{"n_head": 10, "activation": "swiglu", "init": "uniform", "init_std_up": 0.0191, "init_std_down": 0.0, "optimizer": "muon_variant", "beta1": 0.95, "schedule": "wsd", "final_lr_fraction": 0.0}
MLP neurons of a small language model. Each row is named by its layer, matrix (gate and up: input weights) and neuron, and shows model dimensions 16-79. Each number is 200 + 20 x the weight over its row's rms, rounded and kept within 0 to 999. A neuron's up and down rows have the sign that makes its largest values positive.
A block is one neuron, or neurons of one layer that tend to fire together. After each block is what it responds to, as a language model described it from the Wikipedia text at the highest values.

L10.gate104,204,219,190,236,214,183,177,195,192,208,187,196,200,211,137,205,202,211,222,212,210,183,208,161,213,172,226,177,189,225,177,178,159,164,189,176,231,241,205,152,205,209,190,195,194,215,190,191,263,201,193,208,215,209,191,240,198,195,199,233,208,199,210,170
L10.up104,235,210,218,194,206,210,217,173,198,205,211,194,164,166,224,203,209,205,208,194,189,206,214,211,187,163,186,218,191,245,153,196,134,218,208,237,200,233,208,162,169,196,199,194,214,198,216,193,191,201,205,208,202,185,208,226,210,183,194,235,169,230,228,195
L10.gate391,211,180,196,214,183,204,185,198,227,206,193,223,175,221,176,217,249,207,196,172,213,224,223,218,225,198,211,211,175,206,202,200,216,216,217,186,218,204,177,194,210,188,203,204,207,200,188,189,210,206,153,201,173,266,205,207,204,158,253,207,192,197,215,187
L10.up391,197,216,211,197,189,215,206,237,203,221,215,183,210,214,221,237,239,195,179,180,178,194,187,199,205,218,194,188,162,239,179,199,223,233,205,208,211,259,192,193,194,170,193,205,206,208,230,226,220,216,194,196,174,227,196,200,205,213,205,214,201,213,222,195
L10.gate1610,182,200,195,214,204,203,216,221,214,193,192,223,165,177,230,198,228,206,230,165,198,194,184,187,248,156,190,214,191,173,246,209,197,192,211,190,217,216,186,260,185,197,182,190,182,206,213,200,203,242,199,196,197,206,204,168,175,209,165,214,212,222,208,198
L10.up1610,208,211,218,200,184,211,184,203,181,185,202,206,201,170,215,210,233,218,197,197,196,189,187,185,221,153,216,170,215,177,161,196,208,190,238,187,191,197,180,240,194,168,204,200,209,191,238,190,135,185,174,210,207,212,200,209,215,211,234,214,205,229,216,210
L10.gate1709,155,200,214,216,240,222,182,183,183,200,206,194,216,193,215,192,208,194,217,204,214,204,205,212,203,180,208,210,198,185,187,191,153,224,199,201,198,235,228,205,206,220,179,187,241,189,175,206,234,189,213,203,205,218,214,167,210,202,197,175,184,206,252,210
L10.up1709,199,223,209,181,202,194,203,200,211,151,200,219,207,216,193,170,206,224,241,208,197,170,214,201,232,178,205,191,195,188,232,191,211,170,203,158,202,217,171,182,199,222,221,174,197,204,175,222,199,217,196,195,190,165,186,238,198,171,239,196,203,200,202,201
Description: Acronym letter pieces. Mid- or end-of-word capital letter pieces inside acronyms, usually in parentheses after the spelled-out name (TAMMC, UNAM, USMC); weaker on "to" in year ranges and list commas.

L9.gate10,210,197,214,177,225,231,186,197,199,225,225,216,186,222,239,197,201,203,181,182,208,202,190,187,216,192,199,195,214,238,186,197,197,206,229,195,169,224,180,183,221,165,181,178,213,155,197,176,225,193,216,165,178,185,162,192,191,179,225,220,229,176,200,198
L9.up10,211,204,156,221,212,197,179,159,215,185,198,202,219,259,196,210,188,197,195,186,189,191,197,218,228,186,229,182,204,231,173,193,167,188,209,211,200,198,200,195,213,180,230,196,227,167,213,199,206,189,203,206,186,169,202,220,196,227,182,169,195,195,200,166
L9.gate21,197,175,221,202,217,181,190,127,178,198,217,165,213,200,199,221,226,194,194,208,205,200,191,198,192,176,190,209,208,176,161,212,198,178,247,183,197,216,179,183,211,234,224,178,194,206,193,218,211,225,206,212,180,199,171,195,192,160,207,203,158,208,162,194
L9.up21,212,191,239,194,223,223,168,190,209,211,185,189,221,218,236,210,189,196,200,196,189,172,202,217,219,203,185,209,198,171,197,201,175,208,228,189,191,210,173,186,193,228,197,200,204,178,196,174,218,202,150,211,193,198,199,205,196,232,199,194,165,182,218,196
L9.gate90,193,219,184,174,174,204,238,196,187,174,191,197,212,187,195,205,167,204,177,208,171,182,182,182,206,199,205,186,173,227,225,240,170,206,216,181,209,194,194,167,179,177,189,182,192,209,197,213,203,171,230,228,206,189,202,228,168,202,209,215,221,209,181,194
L9.up90,218,171,236,212,183,195,189,174,191,211,223,176,198,228,193,185,164,181,221,216,223,200,173,174,202,259,222,217,174,202,196,193,214,223,200,210,176,215,197,188,173,209,182,177,221,203,214,198,193,226,229,205,239,189,194,196,227,214,235,211,193,181,198,191
L9.gate252,223,182,207,208,181,216,196,155,190,207,243,231,213,218,177,194,218,174,221,217,210,227,196,167,173,199,208,219,207,190,194,158,192,180,244,214,201,197,198,197,193,187,187,166,237,233,197,162,233,212,207,188,181,224,201,212,218,213,219,198,242,173,188,222
L9.up252,224,175,209,145,204,233,203,173,195,202,230,206,231,175,196,208,187,214,193,228,205,228,249,207,211,182,209,190,221,180,236,219,198,196,163,167,198,223,184,200,224,173,214,153,165,224,196,200,234,205,195,185,196,159,230,203,206,207,209,222,188,236,211,199
L9.gate262,238,185,216,174,187,209,205,198,194,217,215,237,252,174,171,155,192,209,170,224,181,200,217,209,206,181,201,204,215,171,193,173,223,236,209,220,210,213,232,202,191,161,193,191,201,192,231,191,246,194,201,203,226,225,205,200,205,184,197,185,196,202,230,239
L9.up262,166,200,197,230,179,227,198,211,224,203,212,215,177,194,201,200,206,173,185,183,214,242,179,200,222,220,229,198,228,196,203,191,174,195,210,201,202,192,179,187,165,223,211,226,167,201,211,194,201,244,199,177,204,198,206,194,234,236,190,191,206,183,174,184
L9.gate404,200,181,164,207,197,186,238,188,198,196,166,188,231,194,218,190,203,159,222,180,211,201,210,175,204,192,196,237,222,217,205,224,201,208,207,194,218,190,191,216,189,181,242,200,242,196,178,174,225,221,209,203,161,194,206,215,185,173,213,207,205,238,208,218
L9.up404,197,209,199,184,188,201,190,189,179,179,201,144,216,177,181,220,186,212,205,185,217,173,153,195,202,177,166,162,201,194,236,170,183,251,184,230,173,212,223,212,164,214,206,223,235,189,187,238,155,191,195,196,208,200,223,209,182,237,206,175,203,207,184,226
L9.gate454,202,213,193,196,209,161,181,198,220,199,197,175,195,191,186,217,203,182,206,216,218,190,187,208,220,208,201,213,216,227,200,204,202,202,176,210,189,237,234,172,197,183,225,235,209,223,210,224,223,188,201,193,184,194,205,233,191,183,194,188,196,232,200,186
L9.up454,155,255,190,193,204,156,215,182,224,197,207,191,233,166,208,213,191,174,166,212,192,229,199,193,213,215,202,226,215,168,199,229,210,214,169,217,209,204,194,190,196,201,212,207,190,176,199,200,190,212,226,193,203,180,223,203,177,184,216,219,214,238,162,148
L9.gate475,181,198,214,188,225,206,187,164,221,235,204,212,177,162,197,215,209,196,200,195,233,168,212,213,220,192,230,209,191,207,249,209,226,198,211,172,182,173,177,155,191,210,264,168,249,223,202,202,211,198,217,211,187,178,192,199,178,246,238,195,202,186,179,190
L9.up475,182,196,214,200,230,196,200,215,200,186,179,231,194,177,182,214,204,155,219,180,217,172,154,191,196,171,203,209,193,196,230,207,202,196,218,217,208,198,146,199,191,192,209,191,188,233,205,232,188,194,222,201,175,202,183,170,189,219,253,193,213,189,183,224
L9.gate636,233,210,219,172,212,215,192,186,214,197,210,223,199,220,198,198,161,172,204,222,205,175,219,201,214,189,217,195,172,221,149,173,224,196,178,188,182,194,226,201,180,179,198,190,156,208,193,204,236,238,200,190,173,227,180,228,189,168,219,201,165,216,201,231
L9.up636,197,186,188,203,246,199,208,212,206,224,235,173,178,197,202,200,192,204,197,195,141,147,186,174,205,204,204,192,199,201,186,209,207,154,142,225,184,210,207,203,192,218,193,197,194,200,199,205,214,203,191,241,213,219,191,226,234,197,230,200,187,171,193,218
L9.gate806,213,166,182,169,240,214,186,186,238,227,197,208,180,203,218,165,195,210,185,232,197,172,214,189,194,203,219,186,218,220,219,216,170,191,216,219,167,188,192,219,223,214,218,170,199,210,228,190,191,224,179,205,198,220,215,200,186,201,236,231,201,189,212,207
L9.up806,214,185,214,199,229,199,190,201,216,198,158,201,178,225,227,139,199,190,184,178,244,241,255,208,204,187,208,227,210,218,235,227,193,164,209,190,207,182,200,180,190,202,209,193,213,183,200,195,211,190,221,216,199,208,227,194,209,199,187,201,170,178,219,213
L9.gate1032,208,239,160,226,195,212,202,180,230,227,175,244,271,196,222,182,178,212,198,222,186,218,164,195,230,193,198,217,220,198,180,187,189,224,243,176,159,232,220,181,208,186,193,207,218,195,216,204,222,217,188,198,172,193,166,188,194,219,224,194,210,214,201,184
L9.up1032,202,209,195,221,210,181,193,181,229,203,228,201,222,201,193,190,207,173,192,247,190,217,239,178,228,189,203,194,192,207,195,208,222,177,211,234,182,189,205,203,200,186,193,137,231,237,245,200,197,182,183,169,233,197,209,205,194,214,196,206,212,212,231,189
L9.gate1272,205,204,188,185,206,192,173,160,202,222,176,194,174,202,252,180,187,176,217,217,222,196,183,204,202,190,221,205,169,175,201,168,211,169,214,170,199,181,183,180,185,203,155,197,240,228,226,193,172,202,191,208,197,185,228,183,214,203,203,192,222,214,190,195
L9.up1272,240,172,226,199,202,199,198,215,212,194,187,173,181,237,205,223,227,202,220,210,220,181,197,175,191,203,206,218,196,218,185,196,183,192,220,183,177,189,199,202,206,187,189,182,229,196,218,161,175,205,207,232,207,225,230,239,199,214,207,190,220,180,175,184
L9.gate1278,188,200,211,182,179,191,211,220,197,191,194,233,210,207,164,182,176,171,184,203,189,213,194,192,184,216,213,214,204,186,188,209,222,215,242,237,193,218,179,212,173,193,187,223,200,191,194,188,186,213,232,218,217,240,176,189,189,223,248,214,240,197,193,244
L9.up1278,199,191,199,218,163,225,225,179,242,174,164,223,190,231,177,181,161,216,174,220,202,188,198,173,182,179,248,181,245,225,193,212,206,171,221,221,189,212,187,210,216,216,221,238,198,182,222,212,196,213,186,179,204,187,220,210,204,168,194,210,223,208,198,179
L9.gate1577,215,181,219,200,205,172,211,171,198,206,208,216,193,228,174,200,182,226,179,224,183,206,216,230,219,192,227,229,225,226,220,167,203,232,199,182,176,192,206,178,175,180,216,186,180,198,199,196,154,149,208,212,224,209,179,194,230,228,182,184,210,166,208,189
L9.up1577,203,194,226,237,239,249,197,198,201,235,211,208,209,192,162,221,215,208,154,233,147,208,174,169,214,201,190,220,182,207,215,194,224,198,223,240,173,185,181,174,183,213,205,169,206,202,202,184,204,197,181,219,235,225,178,207,212,218,195,224,200,194,216,197
L9.gate1676,191,208,187,227,207,226,194,176,195,201,213,206,218,191,191,240,212,189,171,220,202,205,199,206,181,197,181,213,205,181,202,243,213,194,192,179,164,199,230,214,190,174,197,184,221,191,201,191,193,148,181,161,216,208,180,211,223,233,179,218,200,188,219,200
L9.up1676,228,181,163,176,165,221,181,183,201,192,225,184,210,219,197,204,189,184,186,177,240,180,247,182,182,182,224,195,208,225,196,237,199,182,166,172,177,199,177,200,231,191,232,216,188,206,210,204,209,170,206,196,176,222,204,191,211,194,210,199,181,207,217,182
L9.gate1701,229,208,215,224,202,249,197,187,214,210,207,230,216,227,183,226,188,188,183,183,196,233,226,202,223,203,209,226,168,214,204,158,196,191,213,194,193,206,205,151,182,191,166,212,194,180,187,212,178,175,178,171,221,178,218,201,166,205,209,183,196,197,193,204
L9.up1701,216,162,190,198,170,205,214,163,194,216,207,211,205,168,207,180,239,185,195,195,210,206,205,203,194,194,211,223,191,152,214,210,185,219,205,221,208,212,207,195,158,214,204,184,215,213,167,169,202,202,197,218,217,216,213,222,212,202,169,199,180,228,171,198
Description: Emotional state adjectives. Word-final pieces of emotion adjectives after "was/is/becomes", such as fur-ious, enr-aged, frust-rated, unhap-py, and mid-word pieces of other verbs.

L10.gate1139,200,195,187,179,210,190,229,217,202,218,145,226,212,234,151,178,238,228,185,172,216,193,203,178,194,222,177,193,222,176,210,190,217,204,223,187,192,192,224,201,189,193,184,206,208,170,226,238,201,182,185,205,203,208,191,202,177,166,177,202,211,205,221,198
L10.up1139,223,195,165,199,212,217,214,208,215,174,221,219,226,197,217,228,202,224,221,196,201,193,175,187,186,185,201,208,192,169,235,218,194,212,225,198,188,195,201,192,183,208,185,191,186,213,189,162,204,191,182,216,154,204,201,181,211,174,214,164,161,177,181,175
L10.gate1253,180,176,204,221,203,190,199,197,193,214,242,200,195,221,193,207,218,190,213,188,205,198,230,165,172,189,143,167,189,245,211,185,195,178,206,173,215,181,216,193,241,200,220,219,207,187,184,207,192,189,201,214,228,192,198,210,187,247,236,168,197,180,230,222
L10.up1253,201,165,215,217,198,246,209,223,213,234,220,226,190,205,182,224,229,234,231,187,154,236,210,194,197,223,213,188,196,220,213,188,187,200,207,214,233,180,196,214,207,184,203,232,206,170,215,184,196,196,215,215,201,206,183,179,226,225,208,193,205,202,187,180
L10.gate1458,232,185,215,198,167,214,168,195,210,202,185,202,190,205,205,203,227,187,227,205,191,154,187,171,225,198,216,198,181,194,219,201,203,229,213,180,186,179,230,199,196,225,227,172,164,170,193,188,190,182,192,214,215,171,223,174,179,196,169,203,217,156,207,223
L10.up1458,200,197,167,199,197,180,146,151,175,200,206,210,221,180,166,166,194,193,183,246,193,196,195,206,179,234,219,177,215,189,191,214,206,194,235,206,199,208,213,231,173,207,215,201,178,175,216,180,219,190,178,219,224,190,239,199,200,130,192,213,202,184,188,198
L10.gate1625,195,218,182,202,232,164,227,209,219,186,204,232,228,220,144,173,181,198,219,203,214,196,185,199,190,174,198,214,233,184,186,235,217,207,161,191,203,198,227,205,186,198,201,200,220,210,199,180,220,161,197,211,207,204,205,188,183,199,221,230,210,232,194,226
L10.up1625,195,216,183,196,192,156,202,176,217,195,211,220,213,211,186,225,179,180,206,160,193,214,208,202,218,195,198,205,207,189,200,206,174,199,210,219,157,204,219,203,178,222,207,154,188,179,207,223,201,190,211,214,190,166,177,219,205,205,218,208,202,249,172,171
Description: Adjective-ending word pieces. Final subword pieces that complete descriptive adjectives, mostly in reviews and character descriptions, e.g. funk-ier, tune-ful, wins-ome, hill-y, du-mb.

L3.gate1333,207,179,184,206,206,227,172,153,197,199,194,193,177,216,218,210,179,156,219,189,191,168,190,195,218,208,192,199,213,231,182,235,197,172,200,203,165,188,179,192,215,194,237,203,195,227,247,213,192,193,216,215,206,219,177,193,224,216,202,223,209,187,188,235
L3.up1333,200,171,204,214,242,205,190,184,229,211,191,179,157,192,210,210,210,175,202,187,191,177,217,200,214,208,196,213,200,226,189,233,179,207,182,216,159,172,192,183,223,191,225,207,208,227,226,207,200,211,229,217,217,203,188,187,182,218,222,210,226,170,162,212
Description: Verb stems before inflection. Verb base forms or stem fragments in running prose, often followed by an inflection like -s, -ed or -ing, as in keep(s), interpret(ed), celebrate(s).

L9.gate93,173,224,186,196,187,212,223,194,207,185,185,195,224,221,204,213,189,191,213,171,172,201,209,204,174,180,198,241,213,200,201,203,175,202,199,198,220,233,177,246,199,183,174,189,180,206,226,213,197,206,196,216,241,187,200,203,172,197,191,203,187,238,185,215
L9.up93,197,218,195,195,198,198,255,198,197,217,179,183,170,202,254,193,187,191,199,172,202,173,184,202,189,199,199,187,193,197,206,195,199,203,209,174,174,202,203,192,207,192,175,213,194,248,238,239,197,196,199,203,186,148,173,210,197,226,193,192,182,194,192,209
L9.gate125,193,232,201,247,236,183,181,167,208,249,188,191,186,217,242,202,173,221,212,228,158,220,203,183,221,217,167,217,197,198,202,180,183,206,222,195,176,196,214,210,169,200,200,182,219,147,204,210,194,191,201,194,211,218,198,206,215,216,207,236,168,194,194,186
L9.up125,199,201,154,209,211,205,211,178,202,202,182,177,211,173,225,225,171,198,170,195,204,214,221,195,201,178,196,216,241,163,200,173,160,194,253,199,175,242,184,209,185,208,186,187,180,183,203,233,182,210,191,265,205,204,193,188,193,208,212,203,186,191,189,204
L9.gate126,165,242,208,196,178,205,188,177,223,173,195,167,180,176,205,209,215,183,190,235,185,225,172,180,201,202,233,183,194,195,216,187,210,190,170,172,190,215,199,132,204,184,223,216,189,201,165,185,194,203,207,222,198,197,201,189,213,222,181,204,222,207,148,190
L9.up126,216,200,184,219,213,211,208,207,162,214,205,189,200,218,203,189,189,193,154,186,224,167,189,217,238,169,160,237,183,181,194,225,196,191,221,195,210,174,206,216,226,162,241,211,201,216,215,202,192,192,208,197,162,171,218,221,186,176,219,210,195,185,200,192
L9.gate337,232,212,232,215,201,188,199,212,210,175,203,203,209,197,195,219,196,187,183,226,211,182,231,177,196,180,198,232,187,185,174,193,184,195,208,211,221,198,186,200,190,185,179,209,178,175,186,216,230,208,212,171,212,212,208,232,212,187,252,185,193,204,215,203
L9.up337,216,215,210,204,204,196,247,195,197,192,180,216,201,192,207,160,203,171,175,213,218,192,179,191,209,138,224,212,205,209,169,233,175,196,187,174,205,224,207,196,201,197,199,205,229,208,208,201,216,197,151,184,209,236,196,201,236,221,208,165,189,208,180,211
L9.gate377,199,219,189,180,193,202,204,195,216,174,213,160,195,219,192,188,210,204,188,188,203,211,201,209,194,215,248,211,202,213,172,201,225,178,191,238,172,214,167,215,170,205,195,215,224,193,211,179,239,200,156,217,192,233,213,181,179,179,200,202,181,180,226,182
L9.up377,199,198,198,176,205,209,223,221,197,194,187,201,189,246,193,206,215,214,173,195,162,192,207,203,207,188,181,194,205,189,197,200,238,204,239,206,212,205,212,196,216,182,211,203,207,177,174,217,214,227,185,196,191,201,217,240,189,218,186,208,213,187,213,249
L9.gate565,207,226,216,202,179,253,190,197,180,194,203,248,181,198,208,217,179,211,197,214,181,189,200,182,221,200,225,205,197,226,196,216,166,186,207,198,206,195,205,189,202,208,167,189,199,188,204,235,208,245,195,183,197,195,217,204,179,211,177,204,197,205,190,173
L9.up565,212,180,168,196,242,187,211,209,200,192,181,200,137,195,196,207,203,208,200,227,169,223,176,237,222,184,203,178,209,227,195,201,171,212,211,179,193,195,222,200,180,222,182,222,196,204,208,203,200,214,185,178,175,238,170,257,222,229,195,202,203,208,210,187
L9.gate588,189,196,184,212,177,205,176,213,213,188,187,195,147,171,150,212,206,165,195,185,213,215,166,195,169,194,202,208,192,194,177,175,202,222,219,185,216,224,189,163,193,188,196,225,222,155,223,231,222,182,203,202,189,201,210,218,221,240,191,216,202,231,237,200
L9.up588,221,206,222,234,196,194,223,208,236,193,173,197,203,209,221,197,196,213,201,215,173,192,187,221,214,192,211,191,232,222,163,172,200,234,181,212,212,181,213,194,192,211,217,186,210,180,169,216,193,178,204,215,176,203,175,218,169,204,217,201,198,191,225,170
L9.gate702,204,156,225,201,180,222,182,183,176,165,212,212,198,179,223,228,207,206,182,171,199,178,203,210,224,179,230,176,185,193,187,208,210,221,185,218,219,197,189,199,182,178,215,198,189,232,222,203,212,187,206,247,169,240,174,209,211,180,200,183,195,188,209,200
L9.up702,207,204,214,187,208,212,187,227,168,184,185,211,211,185,206,187,231,207,219,185,187,225,227,189,194,204,195,206,163,206,181,178,218,199,230,232,214,228,177,220,195,161,178,192,209,204,193,197,181,183,175,214,195,205,196,237,193,218,200,214,211,190,203,194
L9.gate779,234,190,192,197,258,181,216,169,193,188,211,220,176,218,161,224,207,197,203,185,177,217,132,224,192,196,174,219,199,188,179,198,161,216,195,204,193,178,163,228,188,200,204,170,208,217,217,210,185,163,190,210,235,216,186,205,221,214,207,182,195,235,225,189
L9.up779,191,220,165,213,214,209,174,197,183,198,229,185,187,186,240,225,180,186,200,191,233,210,198,240,170,190,191,196,180,179,183,227,188,184,176,228,222,234,199,195,192,177,196,212,222,204,200,190,159,224,162,242,206,181,229,194,218,217,204,186,181,191,252,216
L9.gate1121,173,211,211,200,243,202,174,234,201,226,188,167,183,201,207,220,202,198,220,234,168,186,188,174,186,199,215,192,182,189,153,173,201,227,192,241,235,214,150,181,178,199,197,200,168,202,191,183,205,196,181,161,227,189,203,186,172,252,208,199,209,214,187,191
L9.up1121,194,174,221,222,184,184,188,222,183,182,226,170,226,236,233,205,223,186,199,170,207,196,212,185,221,179,164,191,216,204,217,202,197,203,202,149,213,206,170,208,193,186,226,168,216,183,187,204,182,230,211,189,215,240,204,177,221,211,198,236,174,184,182,214
L9.gate1156,198,188,219,195,198,157,204,202,179,172,237,214,210,183,207,209,208,183,208,208,198,192,245,220,177,203,201,206,196,242,247,206,235,219,234,197,190,217,192,228,191,180,188,170,226,221,201,214,207,184,204,213,223,221,216,172,200,180,172,180,196,214,226,210
L9.up1156,144,208,186,209,215,184,204,191,207,209,211,169,158,208,224,188,223,219,207,165,224,201,170,147,198,182,191,193,196,201,209,201,215,209,185,191,240,206,175,181,225,216,222,196,172,211,199,193,212,202,201,244,197,187,174,183,185,229,223,191,224,221,217,187
L9.gate1174,214,205,193,184,207,194,190,188,212,160,195,214,235,196,212,201,247,225,200,196,216,204,185,195,208,211,210,213,195,187,197,191,187,208,201,179,242,204,161,229,194,199,202,200,222,216,233,244,206,225,206,222,235,190,181,247,185,187,180,210,187,170,196,195
L9.up1174,196,210,226,192,214,198,190,206,207,182,229,197,185,196,229,190,180,165,186,215,196,182,169,220,212,221,192,192,180,200,209,236,170,200,196,178,171,160,198,173,197,191,198,178,194,221,232,189,199,236,177,228,210,196,237,216,214,212,206,205,189,233,184,202
L9.gate1284,267,189,228,167,203,182,165,204,168,164,225,221,188,183,187,191,179,195,205,210,206,196,190,147,178,193,200,199,236,193,208,205,194,188,169,214,190,204,195,163,213,207,197,222,213,184,194,190,227,176,213,219,235,191,191,148,176,214,176,254,191,153,198,190
L9.up1284,221,209,193,180,198,179,232,224,181,200,219,211,186,204,197,215,195,213,198,193,224,191,214,208,188,202,182,220,227,214,195,202,184,229,188,155,190,211,189,180,228,182,226,175,215,207,163,245,170,195,205,181,244,194,199,231,182,215,215,202,160,161,236,184
L9.gate1474,194,221,230,205,184,195,172,192,206,192,206,219,214,210,209,220,193,154,195,201,218,215,227,197,191,206,196,157,240,227,186,222,204,177,200,205,211,154,178,203,206,205,190,170,177,181,180,213,204,165,183,202,214,218,224,206,174,193,216,184,222,188,195,177
L9.up1474,213,210,236,190,175,184,206,224,236,206,189,226,188,182,206,197,221,187,171,165,194,228,168,197,192,155,175,232,173,183,176,200,165,220,201,223,212,210,203,220,185,234,197,194,223,191,178,225,230,199,156,186,180,186,192,216,209,178,180,174,194,244,212,217
L9.gate1602,198,184,201,184,248,194,179,243,226,224,206,214,215,203,188,207,178,178,153,234,205,169,206,189,199,168,166,239,163,204,180,188,217,205,212,167,186,215,199,204,204,200,196,205,197,189,208,211,188,206,225,198,186,190,205,224,194,188,213,152,170,196,179,206
L9.up1602,183,198,196,176,211,196,192,202,191,155,217,195,228,176,245,207,191,189,174,201,192,203,210,195,208,190,198,210,184,172,218,233,188,203,189,203,174,205,193,210,221,185,224,196,211,210,205,195,199,209,178,161,199,164,186,217,178,156,226,195,229,219,174,200
L9.gate1667,226,218,201,194,216,186,213,215,237,185,184,166,186,208,196,202,197,181,173,221,236,185,200,176,163,199,205,189,191,217,195,203,148,205,199,173,226,197,213,169,218,192,204,225,187,181,209,214,216,188,206,177,208,175,196,231,189,233,174,181,219,168,188,212
L9.up1667,168,220,223,169,189,183,162,166,225,227,199,169,195,180,206,215,188,217,161,201,215,179,183,181,186,205,179,207,193,194,208,209,181,213,207,177,167,202,191,174,180,217,169,210,222,222,224,188,166,222,200,205,213,170,200,224,180,190,190,205,243,189,234,192
Description: Acronym middle letters. Fires on the second or inner letter of capitalized acronyms and abbreviations, mostly inside parentheses after the spelled-out name, such as N(X)T, (G)T(W), (H)U(D), and weakly on mid-word fragments elsewhere.

L3.gate1053,234,209,182,181,166,158,198,205,214,194,224,204,164,228,224,205,220,203,212,211,174,221,239,209,198,188,192,211,205,242,153,184,170,223,235,246,192,167,166,192,214,204,173,187,218,182,166,231,225,205,197,187,207,234,171,225,191,204,195,184,186,213,222,195
L3.up1053,218,169,211,174,218,204,212,178,180,204,208,198,206,205,182,216,224,183,186,200,178,201,179,180,199,196,191,185,194,187,171,179,209,172,206,183,222,196,159,179,184,201,209,211,179,164,231,206,222,205,173,203,224,248,214,182,181,146,199,198,186,233,161,194
Description: Mid-acronym capital letters. Capital-letter pieces in the middle or at the end of all-caps acronyms and codes, such as the I in NIFL, RC in NHRC, SU in LSU.